Weights of a small transformer language model.
Size: 10 layers, 34.9M parameters.
Architecture: RMSNorm before each block, rotary positions, no biases in attention or MLP, untied embeddings.
Training: a variant of Muon for these matrices, 365M tokens, 10199 steps.
MLP neurons of a small language model. Each row is named by its layer, matrix (down: output weights) and neuron, and shows model dimensions 32-159. Each number is 128 + 32 x the weight over its row's rms, rounded and kept within 0 to 255. A neuron's up and down rows have the sign that makes its largest values positive.
A block is one neuron, or neurons of one layer that tend to fire together. After each block is what it responds to, as a language model described it from the Wikipedia text at the highest values.

L2.down106 [136 100 121 136  90 139 192 120 200 132 131 136  93 195 176  89 173 133 161 119 129 146 186 161 104 108 115 116  59 126  90 100 146 158 112 128  94 129 172  86 132 154 164 119 139  89 150 136  83 144 107 145 117  34 152 107 103  69 121 183 120 145 133 148 143 112 134 103 138 120  86 122 187  81 118 115 158 136 203 114 131  72  74  98 145 148 150 155  90 112 170 116 128 172 123 153  62 117 115 107 133 108 134 118 118 188 140 102 154 100 110 133 133 120  88 148 132  87 137 153 140 124 162 148 151 134 139 121]
L2.down1279 [133  80 114 163 128 112 137 134  96 123  79 108  92 125 104 132 127  42 121 113 114 186 126 161 155  89 163  90 142 153 192  69 120 156 168 102 100 108 106 124  75 218 133 120 132 125 135 140 124  83 142 168  64 150 143 153 137  43 126 101 171 158 172 110 225  64  84 127 213 140 142 220 112 134  95 127 164 119  87 113 144 137 141 176  78 170  51 136 117 143 129 181 188 145 119 156 178  92 115  55 149 108 101  97 101  87 125 215  78 163 165 137 121 121 141 138  98 146  87 171 118 131 120 130 137 215 116 126]
Description: Dollar sign before amounts. Fires mostly on the dollar sign opening a money amount in prose or tables, like $30 million, $2.3 million, $28 million; weaker on scattered word fragments (ve, top).

L6.down104 [162  99 101 113 162 154 130 155  79 119 113 116 170 155 134 116 119 126 197 136 102 130 117 139 171  94 194 111 189 178 132 125  49 133 147 172 133 134 149  43 108 154  77 152 140 153 131  90  55 111 106 194 139  97 147 119 161 157  93 157 160 152 148 125  94 138  83 105  99 184  85 107 132 119 118 136 147 106 157 110 143 156 117 161  80 153 140 146 103 180 181 204  76  79 177  94 167  95 188 135 148 113 108 142 112  86 179 139 104 162 114  82 170 141 146 176 140  78 135 133 133 168 205 181 142 104 143 114]
L6.down449 [125 110 115  91 139  58 141  94 144 120  85 248 137 141  88 129 135 128 140 143 140 114 154 129 180 147 167  81 113 114  71 181 111 122 112 153  86 170 201 224 134 143 121 168 120  99 117 138  94 135 105 122  99 105 188 111 180 146 105 163 102 188 145 122  81 120 144 192 190 198 209 145 150 113 136 156  85 195 126 101 136 151 201 100 188 120 181 119 145 163  98 138 115 111 126 111 109 119 141 126 167 104  95 134 158 137 151 142 137 132 167 179 125 109  74 150 150 122 154 128 108 121  88 141 113 136  84 158]
L6.down721 [180 155 167  63 114 152 136  93 140 140 155 122 182 135  95 183 158 103 145 180 126 171  55 130 139  74 199 105  99 155 176  94  44 117  82 124 128 136  82 138 163  68 119 124 159 192 159 118 109 116 112 131 117  90 157 117  83 101  93 138 185 127 172 124 142 130 122 124 123 190 158 116  87 141 130 114 138 131 156 141 139 108 163 132 149 147 196 119  96 127  96 102 160  75 136 119  71 142 124 178  92  66 160  98 124 170 142  80 137  75 163 145 126 121 183  99 149 157 136 129 157  77  96  97  80 181 121  84]
L6.down1310 [185 111 144 147 114 164 121  59 132 104 111  71  89 130 147 208  86 119  92 121 106 120 128 124 150 115 157 135 156 149 141 105 142 159  93 143  83 140 191 152 118 173 143 122 156 171 134 190 131  91  52 142 101 114  92 135 101 112 121 143 131 118  76 193  94 163  93 122 110 183 105 133 191  97 103 152 131 123 132 128 149 121 159 121 157 128 113 115 111 128 114 150 171 153  67 131 143 180 102 143  83 123 157 141  85 163 122 150 164 188 133 140 108 108 139 144 124 160  37  94 190 120 124 142 130 104 102 161]
Description: List separators near end. Commas and "and"/"or" joining items in lists of three or more, especially just before the final item: "Tuberculosis, Epilepsy", "Scopas of Paros, and Timotheus", "soccer and rugby".

L6.down372 [114 158 172 134  87 115 114 119  99 140 176 126 196 144 129 136 115 163  74 135 160 134  46  85 128 162  98 113 142 175  82 118 121 149 120 113  82 114  87 141 157 122 115 163 148  89 151 164 136 101 105 111 119 127  90 105  92 151 121 123 138 166 155 108 101  57  55 159 189 145  76 129  72 130 145 148 161  72 141 161 148 125 150  88 151 105 143  94 139  61  91 154 110 116  54 109 126 154 141 145  82 148 120 147 122 146 107 132 119 120  72 123  92 134  66 141 102 173 130  92 179 145 154 134 151 100  73 133]
L6.down472 [139  94 114  55  69 171 148 150 169 112 122 103 134  83 126 138 113 114 139 107 122 201 148  95 134 142 135 162 135 122 111  78 142 122 100  87 148 100 147 184 119 121  87 160 126 135 139 133 137 133 113  85 168 165 132 122 198 137 111 163  96 128 108  97 190 154 137  79  99 163  82 113 104 168  96 113 109  92  94 139 124 133 235 110  46 119 127 127 142 110  91  95 118 116 132 108 128 180  19 113 105 132 111 154 132 179 151 135 158 138 164 179 156 193  70 120 138 148 118 140 177 142 113 167 127 143  88 172]
L6.down949 [163 126 123  99  99 136  92  60 130 123 109 160 129 126 124 126 180 130 158 174 126 119 138  94 133 128 119  95 127 108  80 133 192 129 110 168  83 132  78 160 136 129 100  97 173 201  72 216 186  72 116 125 177 137 108 118  54 200 123  89 118 109 190 107 155 129 132 111 173 173  98 148  98 147 110 133 144 105 132 163  69 126 254 106 143 162 104 134 165 121  58  84 101 152 192 128  87 158 100 118 128  87 122 184 131 178 171 163 122 139 115 144 104 165 110  80  78 160 179  88 114  96 120 116 200 110  83 159]
L6.down1050 [142  30 185 123  70 195  96 151  83 132 147 152 124 132 114 169  98 211 104 140 146 146 101 131  86 158 159 141  60  91  79 134 119 172 108 131 128 140 120 118 125 122 137 135 112 138 103 187 114  81 106 121  74 171 155 164 111 130  95  73 161 167 124  86 122 170 103 108 122 105 155 158  98 139 184 153 124 106 152 160 159 130  55 158  98  74 171 102 121 124 145  86 167 168 120 137 105 155 130 134 139 113 117 155 188 172 151 125 125 134 102 139 138  92 127 158 112 158 101 191 122 102 125 110 174 136 106 127]
Description: Date-introducing prepositions. Prepositions like in, on, from that end a biographical or historical event clause and introduce a date, e.g. signed with the club in, disbanded in, On October.

L2.down389 [ 98 186 148 132 119 152 198 159 125 173  87 180 100 176 157 155 146 140  85  92 107 163  64 161 178 141 122 111 106  86 110  79 141  53 102 138 149 169  45 167 153 159 127  81 198  70  29 118 109 118 155 164 159 101 176 114 113 177 102  92 105 167 194 129 144 192 129 180  97 148 100 122 136 174 150  69 120 143 129 141 126  86 200 123 147 112 120  97 179  83  98 131  57 150  90  96 127 129 117 120  51  64 143  80 121  89 146 130 150 159 114  79  66  74 130 141  80 172 145  77 176 114 114 154 124 130  91 158]
L2.down1334 [222 177 154 146  42 154 140  69 134 122 125 121  67 137 190  94  99 127 126 106 113  92 126 118 149 105 109 119 106 108 131 129 166  95 150 113 125 144 143 180 145 164 111 110 102 177  78 130 108 157 126  99 161  69 180 154  97 117 156 114 164 105 110 142 156 131 188  71 200 114 177 119 123 137 143 108 150 108 127 151  85 107 255  92 102 102 191  84 104 183 100  92 154 148 182 111 133 126 144  97 157 125 117 151 134 125 124 192 138 135 118 133  83 128 123  70 121  98 180 138 129  96  91 121 112 144 112 139]
Description: Sentence-opening prepositions. Fires on the first word of a new sentence or paragraph, mostly prepositions like In, At, On, After. It also fires on the colon after infobox field names such as Country: or Network:.

L6.down53 [102 110 116  95 166 121 107 127 100  97 130 100 155 112  50 134  67 140  84 165  48  78 100  91 106 123 140 113 134 182 111 175 113 133 187 115 158 149 105 132 114 132 134 176 135  91  87 117  97 102 156 133 119 100  81  99 155 135 186 124 115 116 164 113 186 111 116  77 102  72 165 111 138  85 179 137  89 130 177  96  87 118 103 140 149  97  89  89 135 137 140  87 118 131 128 145 157 133 106 182 155 150 133 166 124  80 142 136 118 158 128 137 140 201 171 124  83  57 141 100 174 188  96 113 144 173  83 164]
L6.down108 [108 156 115 137  53 192  72 140 155 148  92 126  98 171 118 120 141 175 183 129 129  95 160 125 126 130 113  79 100 100 100 201  88 112 105 175 171 115 128 153 114 170  98 136 128 120 127  95 109 129 110 118 148 133  78 123  66 136 149 127 132 111 108 131 183 129  63 230 165 124  80 187 131 138 176  98  77 147 100  93 116 155 124 115 111  81 156 111 155 103  79 129 121 119  99 121 152 129  96 144 124 137  85  93  83 118 136 134 160 124  85  71  83 139 192 141  73 134 135 142 123 205 124 173 104 157 123  96]
L6.down770 [ 63 120 127 123 105 151 144 184 116 140 124 122 140 132  53 164  88 100 148 102 190 131 123 152 103 121  88 112 129 195 119 139 168 154 109 119 121 135 103  95 104 142 151 106 125 167 172 103  81  97 111 120  83 113 130 132 144 120 155 123 147  65 117 132 144 109  91 118 154  60 126 135 113 167 133 117  82 102 109 116 162 108  77 139  98 121 128 126 119 124 148  99 129  55 113 100 130 137  68 134 177 150 194  75 171 144 155 129 113 116 109 110 117 144 126  93 157 158  44 203  88 105 133 110 213 173 177 190]
L6.down882 [153  93 123 134 134 147  55 114 129 155 166 142 166 127 125 140  99 153  78  91 127  79 115 152 114 105 120 106  93  97 131 134  94 145 145 162  61 194 140 121 103 150 147 156  33 190 141 175 118 101  92  79 106  98  65 116 117  87 119 102 117  90 118 135 210 102 115  48  78 118  98 124 136 123 159 127  70  31 110 162  95 197  70 125  90 129  99  97 139  79 160  89 146 170  96 148  52  85 101 168 169  92  89  97 117 114 131 105 166 117 159 115 105 133 102 148 159 128  26 123 117 105 178 148 125 182 188 130]
Description: Quantity number starts. Numerals that begin a quantity or measurement, usually after a, the, $ or a parenthesis, as in a 55 kDa, up to 30 m, $35 million.

L7.down255 [ 68  98 101 151 146 111 148  71 153 101 117 157 130 133 170 179 115 130  57  71 136 140 157 174 124 170 126 119 137  52  77 178 136 103 152 197 105 106 134  88 174 132 140 178 146 103  77 109 104 134 120 123  86 169 111 129 165  75 145  84 125  93 100 147 137  57  66 151 118 155 100 102  63 111 134 101 140 143 104  97  86 130 255 128 123  75 128  65 139 116 106 141  88 106 122 163 166 125 120 128  98  90 102 144 127 129 115 126 181 106 131 120 163  90  90  86 176 144 127  90 145 114  96 125 137  94 137 117]
L7.down391 [100 173  82  66 110  79  98 127 105 103 121 101 117 143 114  54  98 147 108 143 108 175 142 149  66 135  80 151 131 116 211  97 127 183 148 175 110 136 138 148  92 130  67 100 133 126 106 161 167 122 117 132  94 198  74 144 186 130 154  87 110 127 160 127 185 167  90 134 140 164 118 123  95 134  90 147 172 146 104 145 142 157 196 135 102  84  85 182 138 146 103 128 171 148 131  85 147 155 189  79 118  95 111 134 125 107  90 155 121 148  96 129 119 108 134 135 117  96 102 139 154 146 151  80 166 128  96  93]
L7.down618 [124 108 137 130 133 181 104 145 135  93 103 153  87 141 142 125  84 122 117 192 105 102 185 179  93 136 110 140  95 169 125 110 204  89 102 176 146 127  97  94 147 154  86 131 119 107 148 123 122 144  68 108  81  77 108 118  71 144 126 146 138 149 140 134 180  93 115 120 108 139 113 134 120 123  95 139 115 113 113  86 119 170 248 102 109 159  93 118 148 159 148 149 113 132 133 128 112 132 152 148 130 128  70  88 117 128  93 126 125 146 157 128 157  83 138 133 126 186  81  88 196  99 127 136 166  86 125 141]
L7.down725 [144 135 158 166 119 164 141 183 144  51 113  99 198 102 121 169  11 127 163 116 133  88  89 114 158  94  92 155  65 120 163 159 158 109 179 108 128 124 112 104 129 133 112 145 122 135 103 148  92 151 151 110 175 114  88 121 140  98 154 139  88 132  42 173  95 130 162  93 149 134 119 152  92  97 188 135 118 155 151 162 117 119 145 119 134  68 121 126 157  83 137 148 102  99 140 107 107 124  23  48 132 218 179 154  75 151 142 121 172 137 190 154 126 131 101 117 140 137  97 123 115 155 107 138 138 126 143 110]
L7.down843 [ 84  98 173 116  77 122 123 103 126 123 145 175  96 127 135 161  95 147 114 139 138 137 128 111 145 105 125 157  84 191 110 153 152 118 149 124 118 159 129 111  85 139 114 139 129 166 125 126  51 131 138  99 115 121  80 153 141  85 148 128 106 117  85 142  65 152 138  98 137 146  87 134  95 117 170 138  73 106  68 137 139 137 196 112 153 101  62 158 135 145  78  75 127 104 119 109 146 185  81  79 129 123 130 147 123 171 125 109 124 151 150 137 151 128 113 161 167 119 152 145 155 150 111 159 135 126 118 122]
L7.down903 [131 209 175 126 116 123 205 125  95 159 155 166  71  97 154  86  99 171 131 102 144  43 100 179  75 130 127 139 161 100 159  92 123 137 119 146 144 132 161 157 101 157 135 146 103 136 116  76  72 139 132 148 138 150 137 120  99 107  65  99 150 103 141 124 123 138 121 158 109  45  87 182 142 104 114 153 122 162  90 104 156  83 164 112 130  62 154 132 138  86 164 141 169 164 148 141 124 133 104 162 114  83  69 167 152 157  94 110  83 174 133 135 121 149 131  95  86 119  73 128 155 165 120 121 142 107 123 101]
L7.down1142 [142 109 167 137 115  70 162  89 103 159 106 182 153 126 175 115 112 110 159 123 116 149 119 148 174 131  80 118 122 146  71 176 123 137 112 129 177 137 117 158 128 129  88 172 154 134 108 146 140 160 107 144 139 140 133 138 123 122 151 110 131 103 143 136 134  90  98 106 123 180 135 119 114  99 189  80 118 169 114  87 139  92  63 112 164 131 145  98 186 164 121 121  92  95 148 162 165 151 104 137  69 137 176 129 140 141 208 100 151 131 152 115 111 138 135 101  96  96  76  56 109 137 158 104 111 152 125 117]
L7.down1272 [ 83  84 103 110  80 139 120 125 113 139 129 124 111 131  89 149 202 212 138 128 124 155 159 126  59 145 107 134 115 171 128 134 146 107 120  98 152 158 171 124 100 102 167  89 146 145 112 134  91 103 113 179 118  90 116 148 118 140 159 132  94  72 126 136 128 123  94  94 103 161 188  91  98 136 140 130 175  75  69 114 132  63 153 121 110  97 146  93 121 120 113  75 117 145 150 112 145 207 110 174  98 117 119 142 129 114  49 140  99 153 177 117 163 124  97  94 111 132 170 106 170  94  69  86  85 128  89 112]
Description: Word "in". The word in, mostly as a preposition after a comma or clause break (in which, in 1981), also the in- prefix (inadequate, initiative).

L7.down312 [ 87 120 109 144 102 131  69 117  80 144 109  92 105 138 206 135 106  83 103 133 138 170 133 144 127  86 132 140 128 131 118 138  83  96 148  77 140 115 109 185 174  96 134  73 148 168 116 124 108 119  74  82 126 179 133 102 178 137 126 204 165 151 172  78  86 122  90 110 101 117 149 156 109  99 144  91 159 117 139 176 121 133 142  91 111  54 131  52  93 138 211 118 129 196  75 124 123  61 134 154 115 167 144 118 140 114  65 136 161 196 109  52 128  93 159 170 112 141 121 165 119 146 182 133 129 177 113 196]
L7.down394 [ 76  93 106 114  88  89 154 143 130 129 146 123 126 140  99 107 132 128 142 137 152 134 182 172 147 110  94  56 117 149 153 174 166  89 132  81 154 155 148 178 173 203  89 126  71 105 145 139 148 128  87 120 110 188 116 158 145 192  84  77 159  96 129 132 156 144 105 106 143 154 135 128 141 172 101 136 134 118  59 108  73  85 150 157 165 105 178 149 121 168 144 130  55  84 124 189 181 126 149 145  73  99 159 139 181  87 119  67  90  76 153 119 125 160 131 157 140 151 140 122 127 107  98 136 189 105 159 180]
L7.down458 [ 84 103 147  85 167 152 101 121 176 141 135 131 119 135 111 186 195 165 124 208  91  97 139  80  89 133 177 104 143 144  78  95  72 166 134 121 156 126  83 145 112 143 152 127  94 115 106 116  87 106 118 188 156 174 136  96 128 122  82 102 162 141  97 123  86  68 165 165 153 176 101 126  83  75 119 138 179 160 101 100 114 134 146 133 129 128 146 134 151 138 133 136 142 104 109 135 202 137 111 125 131 192  61  46 121 168 123 135 151 128  81 117 156 162  97 144 112 169  87 159 110 172 113 173  82  85 191  51]
L7.down678 [163 119 165 169 247 125  34 128 104 104  99 104 134  77 112 138 131  95 112  91 133 117  89 149 106  70 145 121 150 129  90 160  86 164  58 165 121 160 114 122 139 146 115 140 125 129 140 150 118 164 105  84 134 137  75  79 146 136 138 176 129 136  69 143  85  83 139 129 146 142  98 137  85 105 153 117 156  92 113  99 175 146 158  77 126  51 120  80 169 165 173 159 133 113 116 140  94 149 109  81 177 122 165 123 159 143 120 124  97 119  71 107  97 124 125 163  88 146 138 123 126 142 106 123 171 145 126 123]
L7.down916 [134 131 137 176 175 121 132 183 109 131 123 126  91 166 130 115 124 128 149 153 114 130 139 104 136 120 161 146 147 115 123 102 126 183  95 138 139 144 162 170 128 141  66 140 175 102 133 154  92 119  88 106  93 143 154  91 136 150 143 133  61 114 132 103 133 124 105 148 123 144  96 186 113 118 138 187 102 131 131  59 170 113 164 136 148 142 176 116 134  84 116 128 104  96 133 158  93  93  83 132 127 165  62  99 156 176  97  75 142 137  96 116  99  77 127 175  97 160  72 180 155 173 109 146  82 147 174 127]
L7.down920 [146  99  77 137  90 170 167 130 144 144 170 141 162 193 131  79 167  52  75 120 103 108 132  98 122 160 145 193 102 134 120 109 155 214  98 101  87 154 182 129 117 139 108 141 104 106 154 181 158 145 101 126 120  81  94 172 119 157 121  87 109 117  53 120 136 103 139 130  94 152  95 129  43  95 134 139 146 100 104 101 159 144  66 117 140 105 106 165 145 160 125  80  40 159 137 167 151 145 147 116 171  99  96 112 134  72 121 115  95 134 134 118 140 130 129 113 133 127 172 152 106  54  80  92 133  70 152 145]
L7.down1170 [100 139 173 138  97 147 117 118 145 122 135 141 137 123  93 128 150  65 122 138 112 131  99  72  96 103 157 124 152 255 164 143  95 140 133 133  98 106 112  95  95 137  91 192 144 160 105 178  96  85 153 131  99 132 129  71 109  82  72 119 170 148  68 114  88 156 114 234 164  84  93 126 155 105 127  97  99  78 128 166  94 101 148 125 122 154 199 140 146 142 143 130 161 100 108  69  86 139 155 106 132 122 117 160 160 161 147 132 182 132 111 150 142 196 167 164 105 129 128  94 140 115  80  75 185 107 150  90]
L7.down1255 [115 119 127 126  82 109 150 100  95 133 173 121 147  92 142 126 131 132  64 123 149  68  80  57 114 153 136 132 136 189 112 132 143 148 136 159 149 161 120 133 150 108 169 130 152 137 108 172 177 113 127 156 119 125 147 130 100 132 118 103 168  86 144 156 145 175 103 111  93 158 123 124 150 125 105 168 104 166 116 112 116  95 226  48 157 140 109 125 121 117  61 171 131 102 236 155 189  84 136 126 125 132 141 143 111 137 144 125 187 185 167  84 130  91 128 108 117 125 133  98 112 156  78 123 124 142 152 115]
Description: Amounts before quantities. Tokens just before a numeric amount, mostly the dollar sign or leading digits in money figures (grossing $13.6 million, embezzling $2.3 million), plus weaker cases of to/of/for leading into a quantity or verb.